config.yaml
num_key_value_heads: 6
norm_place: "pre"
positions: "learned"
qk_norm: false
init_std_down: 0.00359
optimizer: "ademamix"
learning_rate: 0.000547
decay_shape: "linear"
max_seq_len: 512
max_steps: 6028
MLP neurons of a small language model. Each row is named by its layer, matrix (up: input weights) and neuron, and shows model dimensions 0-191. Each number is 500 + 25 x the weight over its row's rms, rounded and kept within 0 to 999. Numbers have three digits each.
After each neuron's rows, "fires after" lists the tokens most often just before its 100 highest values on Wikipedia text that the model never trained on.

L5.up197:507501525475487500516476542470498473470460512451481525503496541486468513491528519514510512458463468526481473524505508507497559485459491538449476482473522496497546513468507489472474501492499495550508507502481531515477482529541518496472488529493520523467470506477510463510509474527477491433487507506502508460513528481506518502506538524432495547520471446501485518528495463479500486501531463500540504501535507490514502486490488459519495475516525463551525490502529499457508536500517492496503504458476494522497522494502467500526537557524532494503498475523527495485478499502538533558
fires after: " |", "A"

L10.up439:498479502504498468526509485490519485491441511468468509506516515498482522469477510503536518503515470480474521498476447541499522459476481488497476507518502466497555507502509505495473497493508455491566512519550511517527489498568470477441429524511464441504514496508521504483488472484524489523464520478461498488483454506515479546499503496485513523548529451521462521488545518515522490484492525507493502495511530518513525542492510490545494508466517527455501508502525534503504491494502503506516515511501487482444478521491505512508518531528522498510492500511477501558475494452548553516
fires after: " sp", " L", " s", " pl", " Pl", " r"

L3.up228:470484477469498449527499529520460526549529504473503499521512526508532496531493560482521463534475504490478471518500480526508490515503485522487508485488507520493461456512526472480521524503505487479478512467482493470505489464540519491488502546482496554482521422539524519504513537503507535461471450523504488518501514497486546523482522488521463480472475496530509494503530461488538517494440524530485546461511474487525500482514480524533488495513491508516493458473478496517511541478553537472489511476497493494492454517484460490503516513545512498532522495489470484510466479501548497533
fires after: ".", ",", ":"

L8.up630:516480485472517494472473463486490495489481460475465530493481532528512574485467510484488510457491475526498475486507501529457513500495468478513505477486503466476557478500521472489509507472532489565473502504493512519478528506507507464528468523496509497462490499512466467532493467553507495442491534515527494495508486493508498500463492555457511520481494483503529538462493506549540468510499473488502472519527494508549495466499482513533516538488521516524469520540557477483516503471466549462498501476486486534483497518464478512477512554526548479476462486497503485497503481491522507516
fires after: " |", "B", "b"

L6.up206:480519469480526516474528537516497461521464500502462492514480514462507475489533487464512490518517503503488542477466502488500510471475517547521503499500528473489527522524483508554493528494514521526489467525489476517515456501477455504493445500472494511491467549453509472512503495517545478451493553479520488502500502487492496521498503462466524514473526499477473533470474504498478463498522502494499461527504505528477519552501476501555488506461473480520516478486526556528461492499475501576524506518514486495509503520505518460518538532558496475485460521533496552513505470496535504515
fires after: " D", " R", " r", " c", " d", "R"

L10.up425:447494528482502517495540558509480512498487515511508507493501496457473459501493494481516455517486549514511517490492510478479503510534492526508493528462497497545468494476511504516491528478518514542505512511483474477469495458465501521497488498489468496499438526484480553509503441511528480459484521512497478514510556469492481580500496488492447450546491487472551534513515485502514466487510504513497451481478477525485524518501523495535570472486472491534521475470492482484482474473550498505494500516504476526501490538513503536499505492499475455496527496517547477513493490456500478512
fires after: " m", " pro", " M", " ", "ro", "em"

L4.up679:528463516509510491480491523497475519482475518468474476506518523492470451505499504528533523522503483528452488554491488570508525518492455504441523500461511519519495478508498491465468493486502462525504511492477516462478498453530504513507523478506499505463496512491462479543520466545523493450495492510516510509500477508514547538481548478492463533475526488510502496506514493537558436469508485479481520516545475492503490495504471525488513476508559486472480513520519518472501532487555507456492510497503478568474522514489452533503474511515537488510509489503501513514496470524520517527
fires after: " |"

L6.up146:462474515474495468532479520506491496460455511479501533480511505491438480502479510510532497519538484500507504487489496499480516475515502468514509522527504488512506471472530461494473489501505503495473492492468475492522559529463495511522485492439467492427503473433492477542490548510476522500474505518507524458484475501504534516489494478449485509535514521491477543533503514478517516507476465469521535494571482528522473493520488493516507482534519503536497508443525508493485533470556526526508530547511501507502531482478505513499493513512530531480516504437521510508519466523517470525
fires after: " 197", " 196", " 194", "In", " in"

L6.up637:500486519468491465489475506529478514510524530519482523467519496494514502515480512530527503504496453528473494526535457555476502483510461564516490499499519481491530453493502496484512540546513515505525506544505477480505492527518552487478501488499485511473487463484480514514530503504505519488491513520472477483497510527524498536472516487528494462476484483491497500537529494513523442508430482496480506484537494552493494509507448504469480488523508553497474475471524482510507510511526492472529515516454491502467452506443468515552524513491543469508517470456486543515501473490513435537
fires after: ",", ")", "),", "4"

L5.up441:502530512506491483493528512499434503537482476500515505484524504527490463495501498463523490534508519537488484525470485501547501522471500499507515514477448524538485430540470485500455488490499518506428502461493471468534482456470495518535522519524512492509493460510493532517490532500510487512504476544475515504512496496488512491553514488465497517526505494508500530517489451444542499518501519451498520536558498493514513494471510542514510464500453508498485484481490468530494523443508491529502524518523502506485515517481463502498465477492439506517482515514501507517458513529538465552
fires after: " of", " in", " the", " to", ","

L4.up549:488451510495560529501517470478479475483486473473494507484522494508517502492517490490505510492499438538488519502502499527503514511485488488480472542544541530493532505460493493567473523524461513519487520517483481544509513497514489511514482511520453498516505479514506506505467488526487533470479519518494502483511469467539529527510467484494481514534537498495489455486479505476528437469495493489506468478503502502526496517494494517559499505474532497498443468464510562509488552486515512517471501484487491496527496507476474542500518484549521501496542492478430493481445499505513488578
fires after: "A", "B", "G", "E", "N"

L4.up158:555520515534510478461495527486493552517507463507504491520508497488515506493541499463505532508496494523478484498470512488491523523489507504466490504470477551536472475550467518492522546463474527492504482491456483473469536452586501460477500533523485500466455455494467520487483482526552461429470548526498509507474543500506453505517550500492494554482486485469516489500526470505537524504480487479503500503479492464482522499518507494509532526467519496508517487476486464495504523450529490498500519472518531497469521507510516494476476508510528520501517511513493479531482490481486498523
fires after: " the", " The", "'s", " a", " |"

L6.up284:472483500454536517496509488501524502523515457487473477477545531456484518467475504491549473488515533537497494505508499533518505484520478491475514546489494515497540482495462501522500544516492559507503500515483472498485496530444448518515525439491517483454477515525467533519518523500518496480496523493457503468519493483489498481499504458450490486487492511458529463530500490487495456513503472521514529499507472516508509585502497481536494504482470542501462524489480491519487504536516539526553509507488517539541485500486534477527523501519491493473458478503476483514468465475542506526
fires after: " V", " v", "v", " K", " k"

L9.up442:464498524483555530484513501506500460461476498473466526512499526504466449482529510504526502534482486541472501479521459559498511485470475500509533488457514525527546500494482461522480517493524506485460493481534515465527478487466480505525475498516520453541478505486486485495473482513546484517484503498497540491470479482503476542516550500497435491495521501500489482462547485520476538465471497482512451498518523519491486533500544500500466479484500473494501527492541547519484533507516498527484499513497497544473487525460508512517498479541521476537488521545514524511490474461494554525
fires after: ",", "0", " L", " Q", " S", " s"

L3.up96:528535498484531488457505512476496508534547494518499492504450501484507473509488521491455500500511504483474483497527454465550510506489488523505501510502485497522515516527491498480525533483488500553515500511495495463515481483540500532472544495476525570470470530511510505500445510504498444478494526517501525510466520482510503531486546513489502512555462422471496494485502460503476536486499522529502514483517500474459512510481507560471528504462535500507497515495483528499478484521516510504553518543498528512514506487536454475447493526477511453469505511474473535518468506480551495517
fires after: "-", " (", " \"", " '", "s", " "

L11.up137:468498511470536472499535525501554515542497483533537482492540511513528486492490501501526466520462475458443481517501521514502471437483492501461500492479485504493525498517483501539499532492504507531471508520488476520524485479482479551481474513491480459502476520489517521500536535484514494455499539520466520474509508479477491528491455442518477505482538475558503476532519520483489441486507519514507495509449507506499536495493488462506528512522524503485474480559422482504502467482504524503505473494504499516496471514485473506524532495488519470503542496477534518511492468538557499479
fires after: " c", "u", "b", " r", " g", "r"

L15.up50:527475519496528520522477515495494434488478509502495498474542488477528489434504540476504499495508492478482491509473490496495533487484499530538507515532489490507482513528456475468501538498522462489547470550505463541519517507525462509501485499493468490515501540508469525474439504495522490512482484493550519467504487457538461521512490523508506547511510479485470558529496517515499486458515513467466470492492530526522499532556488483517518449454534515483516504438477511496501488499495481496502506530437459468468507522517516494517560480501494502486482540514496521495520510463502509492
fires after: " s", " R", " r", " S", " H", " pl"

L10.up519:540532547488534517479494485468471468485497492489499520501531539466501502458449486494511502559459491484492470503483508470509492480477534465503486473471547505553511472495523487542502520476484492500501474485470490541548497462505491487479488500514498504478492495532525490510496565567514499497472549551479497503449476509497488478511501508499477485528513532480500520490498534453492493486497474555474503481522446493438527495496527497484544510476530468506533464486534507512478521499484510520514495475483497506486558509474488522557500519528539507504477479492501533479492472471511517507
fires after: " the", " E", " Ar", " n", "E", " C"

L6.up65:528499532504511537490543476490513503518447434503479525531480514488489512502506472476536528542516499527498469533489486531512482475507483469470531519477466517530509477521470461529479561472544556515496503506498462521489474501522517434513516505517496521517488507508468502511495515511490498472508535512476542474511473452510479529510463506507465565517516481492518508541507473464480533508499506473499468544532488486537490495497487510526492522478535509478478497478499498497480533478531502503509515516522533487468501484479483460479485507511495482490448486552467477476468510522575493517
fires after: " t", " B", " b", " tra", " T", " m"

L12.up691:524532531485512501487471472503466503476497492439525512533527517535499498495513532506526538547503471513447482469496454515477557527459495515479502519485457529463511501480481467485483515493486486480487500487488515523486469496553508463499480511497523457481481486505550504531462467521561510488486480532462510489486476483530471554523491512508492488476478507553508521484494463443498487511518496538454508527508491513471477444503477505502528504455538500498482468526509485456502531510515527506506502482547542492508477503447477505502497498517503497523509498449538539524505500477491494506
fires after: " h", " |", " sh", " H", " Sh", " w"

L4.up578:511556557453477519486472503513510523502456473489486485501495497473486485511479467509501517480492505492468503520551512493505473496490481520486531479470503510497523506528499486513489505481526492546527519476528482492556499473505477482526521518500527505453428487547568503496561458517548463461495528506516491485470561472504494528543521495488487538507515453488493465516516521531476518490487500505543504506509496480476507518513489529470490551487487494467491533519503543446505481499511517535519496522510462516494474500533507479502445491522481475490457473490485523518505494518548510497
fires after: " r", " (", "-", " re", " d", " un"

L6.up401:442520467493548531513545519515506475526442494500504514560493512480503468511516485491485527522517438516469514505493482510511509488474512515509512489505497528531505507531502508542491487492507513511512466531511495487473495488530498491518483534483519505515470508500519475507501452531521504466510524487518534495483490482498522515480546440494516532465510519467511478506421488520467501499519550523501411500450520511508474531511469437530513498472517436506506500486501542508474504478496477520511508514469479473464532530480486526461475483509480463517503487502487530527477475520520504509
fires after: " R", " r", "R", "r"

L6.up646:494499543458523492522506474500496474501440508488471508464534503533523511479528517527528509513455450532500487494525510537503502505489512494523506541489507503440507511496490439547496484514479540532468499497530462530490504494498492497548485506464504537475485498515518493515479512519475526503483498519508507495500462493538531523473483495480456505497553494466530514495496483473497466473509460504465505510530494528494505526484455500534465468516522480496451481511531524569499472485536510465492494539451517500510497509493471509494544513532550504531492505448467512525460483536525515539
fires after: "E", "R", "T", "C", "A", "F"

L8.up616:465469546487511509520489480498492500536470486457490487477484494499504504472457535504526479543460452519516513490461511503472517457444489491460511522523524495451565505492509463537517470490516545488494489528520508468488506502508511526472528465465517480512488526477518544493526531523495490506494478533476488459470499466474547507470493496516536565494532489488513480507485499506517443483529528489486503504518471544534521508528539476483492488496504471529478519495504487526494537519523539493541527468502492517501492502508475505511481522529529493511482517558482484488472496472500571522
fires after: " V", " v", " Q", "un", "ul", "ict"

L10.up78:435493560485506466492536507503505527506480488491555503502521495488498496490479447494504475477488504482481517492490500531533526478511517544454460509498523514497542529475514497538501521490501478507528484493494529442513507546476500488490471514429528498481493515454499504481526478501507450487473532530541448460511484487482458523495536504547486514514532496508516504542491497493503479492484516554504494540515458487538482502517490489472536476478473476514538514475474465504491495476526500483505531459538500508486502515506483520472484544479494500534523489482542490511437491481545499527
fires after: " M", " m", "M", "m", " qu", " New"

L5.up573:501493534518474464481503516472494473470474512466501506515518517464528511457536471504486512551473486557490546480478487523509492491477541483511476488467494516490483505525523489542498518480467485502478475484511464503522500518511487463511476545476479475520465468514489491486483560504495479457463541524488477504451527484466445549491498487475545563497511502527502517519462530463524461496497492545506501499553488514480512469508484470522524480460508474493522449501510511499494493535529501513500503489476493518484526539523499508481532515567507487555483489493508502514517479488509548524
fires after: " c", " p", " the", " C", " L", "C"

L8.up438:523514547502523511492533472469506520544487486466492488522515525453535497504543497465527533525490501547482508503509468514518472509510471464445511501529481528465530503514499514518475531478506505463455482526465472491450491490494485447512503496486477518509475499487517504496510525525524475470505550479501513505445511504505473507484495458483487545529572509509537494463485489537512457550517479479473512544559460503472494502499467492485504533476515484498456475491547514516465506490481524489497527465528500529506488529490468475492501492517541494511493498526470500489499480518562494524
fires after: "P", " p", " P", " b", " B", " T"

L8.up517:517492525537498475463444516488482507494467494486519526516498478480485485498509538462498483495474528482482483501478501510498532511518482492463507488501500525523508486487519473482483489504514536480492524471497517523455536463568552468492515527506476553522498484434516495525456492556479489483493462526492487482499501505505486521498556515492476488470451471539495472476527470508506530472473503502482514502526472486542503462489493494506568500497562474490494507529501452489518483534498544483497494428524524516466492516518475542495469544489505484514505481474529489531502502500538510536
fires after: " |"

L4.up437:524513511550506472506485536491487540531507467484496490528475520488527484516478502504541494540501499483495503529480499532462496491513490515537503503479431539474459469478489470455498553483558516495465507505513446478510503453522501467465471505453492516474516498514479516527536497498544487478504481520490474492497531536510489517476587486479512499444528506481519516487519518498487504518492467491452502487504476434509521494518457508508509501487521476527450495460485498539502502487524519504540528494548554518459500503487489491520512472491505481487513472496493548520482486491518503497
fires after: "\n", ",", "s", "es"

L15.up633:512509486463502490464512496465481512506494487523548519457499507503490471512505469488516493523507503509509473512499485547513517481510491551524516472474529489505509478523534448475492467475507486521471489494511497499506508502461525538550496508479485460511485462491501446520496552481504484519520461527467458481506516489516492512534476491509516517526524548537503461495504510473542520462530498524445556511518471474509496456497472435500528483498499497521521473512505504531508491476547476455535528455505546560476511498505472506516500488474546515522490482500487493533474444492540506528
fires after: " |", " the", ",", " T", " and"

L3.up235:519528518500487499426517490528512500515496497476480449467483537492504476535539507473507505488499517539483485490524506508531475515514470505511510504462571492509530510493512496509473553531547491509491509493494474473498453510531502518497458504487532523473449519482496497509524465511576434463491493498493497501489537520495516493493526447493465522495494464477510509494482467536501507499511541511478498517540491470470504543465486534515480506448537514507494493509494535510493522476507502528522511493537462522519522507498454473478474503557474435485480490544497527481494508515509507486
fires after: " (", " \"", "–"

L8.up319:488491496531514472498454505461467474468506480494482499464484519505489478470511462508488486485457506496460491514511570503504500522498501540494466507446490468480546480480549481523500474473522446532484486508514502482474477490518498500510485516499525542502461518514474483504510533549487504470491499565495489505482541489537506529502517582486495484504466468491511520522521524508510493513479501500491505494554486495518501472528459503523502529518527509540515485481519503426476499510534534468496496444494521572468507520477450501527499554483476493501493506496499467484492502494503509515
fires after: " |", " &", " and", " O"

L8.up373:503488511479527495501471475523483453449456511469474546473507498487504500513518473458520490513506469477482498478499497513438513503505520478536548525494531531530492491502473514517527529479499528538489478526472535478505500514477507500488513476468494526488500498460475511526502567537470488491524536502509514504486534511473447485500539470497451509533521468459521524514463507522493509456503464530507472526523507524462487538464512480513474457502509473525433483500496531499484472492515505518502507518459495501527528553507525510472509519528555483497483504550467478501493483492498533544
fires after: "il", "ict", "z", "al", "ag", " Ind"

L6.up247:512461530450505482480524530474490461474514498489491510482495516512479494489538531473529482461485520491491522522483531492526498525481473498461494494474508465482512489514524540480511521511511537488455536519531497524510484555504482512522496528430502560518523478526480505494513498516480494475510533502444469458522486465523480487497512464470508495521501512501490491502512462491523454480460515567495490447525505490548491488516457526541546463502500443521524528514528482470494505487544518487529502513482499520468473501533505506505486504507494504491524473544462517520488518440531524488
fires after: " m", " J", " M", " number", " W", " New"

L3.up500:500524533499497489487546513512471498530513531507505483525492504455534475493489517508541452519539500520489486504520485484482501513534520528524487531503476488536477503486504476533521524484507519526486515479509443489511499490512485477503490489473516489461513463508498511535524514499517502469488462536477489499531511535480499523489503469517498503519573522480516469540506446494531494522458498481466512514494479429510527485501459532497483446510516514544456478456472522514497520512507516490524517542481500492519433486506486506486534513535549449554482472454471520501470496501555488523
fires after: ".", "\n", " D", ":"

L4.up34:519484503495547495457508498502487498484505477470507503491553517502514456497499485513509507493521427538470498510492511485506504540460493518467469513465573518500534478456483504491472487518465500476486514492476485472528456456516495546504513497531489475497492504508540534535464425543519489492504497510510559498506496481515513493555477512540455522499517460502541497469503459474475509436556504497503472509495502531481504511481478525496479487485509499481497465494519513524510490472509497507440517470534524491455499500466483540531489482485515500492491518508489504512457498496513525537
fires after: " |", "W", "w", " w", " 3", " 4"

L12.up167:467489558471494440492509500525491514485476484511530536466517521509474518423523474468528451499485535476532488515444506507511510494500480493507493549486514551522527478441503486508501519504489504510511501523490505484500517529479514559466524449455513522481473519476530533515537501533478524469467505517506475465556522492499487497508460486493474493502491516505531507504519528493524511504466520521479544554490477521525499505520481501502541476457489477475513449482475503510470449506510515479519514484508493558510541502524515483519514512480505501472489522491499528534477483533518465497
fires after: " M", " m", " Mar", " An"

L10.up592:483493507468493528500484502518515501480410503458500494457537506485475541497453473475523500490528482536521509476483466482510508490509465486456530471541488465521506511483512512483512484473461458516502458472488500537517535515516508478496508450519482477525515461479480542509477526509478521511504544505552504481499485455508478531484497497464447484518519504546538508532485481514523479458450524491498501514530483493498480569518503500511522492508521516491517513472522500511487498472559483515545526475497506475478532524513457513518550518512493520532495466471483473481485489475504521516
fires after: " pl", " Pl", "um", "ourn", "at", "it"

L5.up641:505514495511535532501531479479504488522506458430492515547489515474510482498551499441510468503511520490487479500482483519470461505478475465516508526494501520525516488505507501546487540521468455457492510507498487497519518528482516483513473473488489526464474515501538513525503521514541504430505496526473475534498505456503459564496515441475503501464519528469547447504475501509497452497467536447489498513538474526472521522524468468513517536482508503521472490480526520471477523506519519508530512514485502505528517516508498471504510519569519501485531469481490511474496484494530488501
fires after: "C", " T", " Ch", "P", " acc", "M"

L5.up136:531485496464468514447488534460461504498492467467497525472482502484510460516523503498511521500500494521495510513499505480538529500476493502460500478487482507510504536524522530503506515520497535501497522500458463488498469464498491517477492535490499514469466479478506519504466535504502504497460574541500501511475491543522476537474495503483504524490490511480516542504471489486497497488498533470459543504541488522471534519515460531488493517475498533524493535526518525540477469538513533466556504519556480525467497508485464488523516491464467450468494495493454533546479487524562533542
fires after: "-", "p", " (", " new", "vious"

L9.up491:482515489516578526491517446527507505477443516471480513471535476531487485491512519510531492504486525521535506451492527509496510519479476522484487517495531447501517511504493512534473465476520498518503459526468503509531503514491527494533508468462471497500492514501520489541504492524477497511507548531500511515512486462497508476511481465507459498539520506490500539466463492506550478449522500523475483556526503526475470534500483461540497519483490494513482477478515540534469538471516516480494508478431497523490498531503516508480521502552526507485506474458466469502467448499551502507
fires after: "A", "E", "B", "D", "O"

L11.up711:454491487476509527507508492524486503540495475501567505489559539472450510533469492469504470513430500501539489511493502519504488521488531509487548510516492467497503466471437529518539493486467483537492453508446496515461522502506530504499466522492488532516498461474505479552502521524496500475478502498450509505506544495490521526484463497538486480491494511489495487494473527470504440513456542527487463522484449465511511516534472481520506511491503486481478503513517525514484461495519483540469490485471483503495497518496548521511499516494471530552549528496511480512480481489518497494
fires after: " to", " c", " t"

L9.up542:522530511521510485468503528514479516468509500417501549483543527518492481472518511505519505499479464530469536496524496473493524448463517512460519498524515476512518498501526497489445494491503501497496506518483489535464521471466479505508435475531507530465513517441541475540491471564552462534521496490510537491475464463509505520495493498497503507540549495516516529478488475496499504498502439514466488524544503511518508464491487501504504481471510525493519477490510494494508488510479468497466478485504498490487556518485459553523560519522500504520523531479523507474498477519486512519
fires after: " h", " H", "h", " st", "th"

L3.up632:497499503521511528535527479502523493484466470511525524511509533526464499431522490502508497460515514530478455463440489496520556492448471465458521501497498512536553492520497515452508446535461499503525434488510527510524509490533489516466508511504469480497526489491478502487448458505528489510481508474493515524491480445510474562497516495522499514467537527499463505479480493516494488490504468483508458556489499468526479506521497483540509523476502522465501493478514482476495440505530509521494497518484486505504505537494502515501512483489480531544516500465509473509457492477527526531
fires after: " sp", " pl", " w", " st", " f"

L12.up669:503519536499512466504494488495478442480525504438487509431508536511508496453528456502537511532465504521457503513479528512517512511512517473512504508534480496474501463493527507521453541506490487480491496529511464509544494474504492515532433470497478496524526516518530480487485492495533526479509532494447475496487453504495452523511475442479503511482530495520534516497552519496531487495492479492512508495522482507482512550517463496551506511479509490486491482448515492460495476496505531513478479522482499526507500543477453521498483538518526488553504505532537477508479459533512508536
fires after: " L", " N", " l", " C", " E", " H"

L11.up739:494504548475481466461497489470475486500486522489478546475514539495517469503496513490498504535508493520440505502499492482481507475500496514536496482496505519485486530486511514528482528469506513475528493518482467516478489494505526480458511515499468497508492510489499473524499493546467518420466512487510562481496484474499487466550527491447495504551513476526478570495478535515477454498456546509494498487510488514492510508526520465534527506500479451479448454513521522491477517489538492483483532560510500485452521506530509515512482514517489511469513549537474502490495449505497553491
fires after: " l", "il", " sy", " c", "al", " gr"

L9.up672:513530515510493490519531532499528480479512471455507496505505506519470502493485482511482480541517508551489490513489488581520525490507468517493519495494489491485506497525483504547484501524517479487533537493517485473552501492515475488523499497498530466447461515519494533500501467531528486499503597525487492467510463483496473531506492493493491514523533475525501532501497466514516447494503514520498443546494466518489484534520469481514512469417502489505478510535517472535462510447489544490502521494506502485470485509503478519496467530514528486560487461481479532469501471492481489524
fires after: " M", " m", " H", " N", "h", "H"

L6.up254:462508528454506523506506524481471519487476456479499535506566534493491473500511506466518521470538491463496534493501484542497536507501518506503517548502478517495468482524512457489494472476479494517467477518470468476494505493465564525570534526542483495492474459469507496510524493522506512508480506497476522457538516494512510475530497507463486496554499530516492470495459515503499511485526503499493494489511512525495475532503480435492503469484462477484514517493520506521475463484534500537488527513531520499427531530521495545534497522485486488485485503503528467505508464500454439505
fires after: " h", " H", "l", "h", " med", " Mon"

L6.up52:483476494466502477491511521483504463485497493476488453484487523507538522526489474519501450487480469466496515511515540541494502514520519531485471496431525490483522527488453499537533564498488491512507497497496493459521525503461513441471552456456525522489480504506499522507527494519531452470497496506489487505492501493490494524536492479516479496499531499477532480467509551541504478506466448500496502527533472518526539532474491458483493506499484432543461502480494498496508514532503505522503512477474478506541507530502504486490493516529470471527478477529480489539479492473547562497
fires after: " V", " U", " ", " J", "ol", " v"

L12.up667:502501495445558536492538496474466509515502465476517485547542494477483495441535462498497492510483507448512477444485482527500514484482513522486488524481515500501509505477494493517488472487509479499537494495512481429491493492505526468525444490502528477492489488515514486505468501532492479510518492546488520480471510527478506497511509525503504503528470464535462549489467442517456531502476520506504522514506511540547532534573503539492527481463514490467512478497518540480481506493541527568504471517470497494483505512526508523501538504498515531497506507488485527466529489510503507548
fires after: " s", " S", " H", " f", " n", " h"

L3.up272:496492478559501503481515551482497467527505470515491470504477465450502466505536520489498468531493474486467477507485541471527521503501478516509513464511478524507529553537512496479467532465521489554486493527481487522516482449545479519445498513498507521485498523516479493510459492499539434463524534538496502524502506483512482491526493495521512537513473465470504524515502481515498484494482479531480553510492500483469513504510505512476493542510492534534520452501512520548487453489494480490479519549506491507462492488531499517500493521534548472486462518489505495534438490460544511516
fires after: "-", "/", " s", "s", " 1"

L13.up129:515528494479508515515486531495469501526469422455537497514499513508514472516499482520433507490503513517491542522506503535493528441499512504510533475521482504496479488486485461508466483500513502501478499532505447487505532478491553501502482491525510489479488480508502499473506488543494523528501491522540497472523510493474505496513473450556530432502494472505509504473471490529495514478502492537446510540495490493537489487521480512480526432446513502497451517500554519511490480493539544518480498486495473510535505498524458507530544545482506489494519513512495520491486493522436464523
fires after: " h", " H", " T", " M", " Ch", " E"

L5.up364:487458497450480482514453518527464499526480520532507545463515511550497503481482545483490475482470482481486515518512539498447565432509501495513525512507492445493510450536514520465512488494501479519474492488474497531518511529472508487509481519452527509473516500500492526508517528504502555504506451537486494506499472514538511494510541437460492478504524532509490503495534488513493479517506450497473505486515515521524509475503489491490478490472546527524527503486461508528507498504504477464518519500487494514473489522428487543516520519500514511512549478531490500524506480518473438520
fires after: " 197", " 196", " 194", " 198", "200"

L6.up627:543510524473491527496483509483501487532497509501505482500506484499438495475527527460503498513469494472472497538478529567491540531503524584424546488494500536466541487482507495495488482510541510475468506470466530503504471514514542482503482501491516532467489490446476486484512468524494494443475507540485544482507502483504476540477536514516493497471501484477492497512520499530536517475511506491517494517538510510512485473512480497492526475487520451501544529521517473474497531509512486485509506435461444544487475512492466501486517527501526492513478489527527513519496498505499465531
fires after: " |", " ", "son", ")"

L4.up749:452515533545532548508536514487507490500480506528497545480475510478441496478554529505515474482495538457488521508512479521493501497460436496523477491487513543495542515534573507491504477513489508496485498546455507466487478507491492478519500498470435522504506515489471525504536488507488461512475555490482486474483516512510454506517517490504490463534496518506506519448487491518515509487476512525511531497503486530515530510548504530515501463451466498503494531480493513502490488510528516541492525472539516503488506507468474515463479488483511509488450502485449503517489462480542502552
fires after: " m", " p", " t", " M"

L5.up69:540532533525500463499535534505478497481509478508511448494458488465479526502502509502503479543493540524496526475512474534483481506518524540512502477481494528451471503523495518481532493515535474454529483503549509470506525487522487486462513461484476518474476552498507478524493485519529438470487531503501510518501514532513492514475504504495510474514476488467510519499533460467506522509461529510478504514558474461448508509481466499478518533474534499492491479454517517482495479518530506495562534461447525506457514516518507494497532521535473483530466529469539516506495477479539488520
fires after: " \"", " dis", " cons", " re", " (", " S"

L5.up297:520499517450488497521467509514495521493497486472492539467483508484440491455505526468477485474493461513476480499509536541545512465453471554461507498476489500480526522541531538465522485464504448513515515474490513473503506487544513470486468486503521504501483497459509512486503498518522497466461484552467476491517497502497458501494542486480525498498539450479472502512547483530553469489508492488516510496532492496495516471505478512517529496464528483503512517538513516517499546507498455451507527472463456545488483511495466506505522539528530480518473531529522487522526503528505457509
fires after: " |", " ", "|---|---"

L11.up526:492504467466517506543488493499537528473467471493519528516500509495456458491480529520487515523505505543479471497485492497506519493510483537471555525526497483511511461499495516501493475516522472532503447545471522495504519508539517495491495529485462524519489492468576472521460491494505443519486530535456498509424537458501518534517455497516488468476536471495495530488491470477509533489507548532514497530517492484505514482504502514519475517501490458493515486511508527501490464491516480544486521480459504530482527513486529519540510489505474502510523470465513523557479431482483484508
fires after: " to", " not", " land"

L14.up523:502471549487501507487486499478505532481441520513483572521534499469490508484519525525489483507494468505469512535496485525524546488484452508491514455526524523489469491520484543485513517510554496492480495519484492524547535503531463504465489528476483534488456535478501489493483485480529515519495484540520518478447476472526460544520524494451528493524490510546502536537488521487514493481474461530484497495512471505513492502473482504568492475467519504505476522475556515460535462517542472478476490542477487496487479510482500493520519506510502480498474518463475498501498495481528506552
fires after: " l", " r", " L", " R", " pl"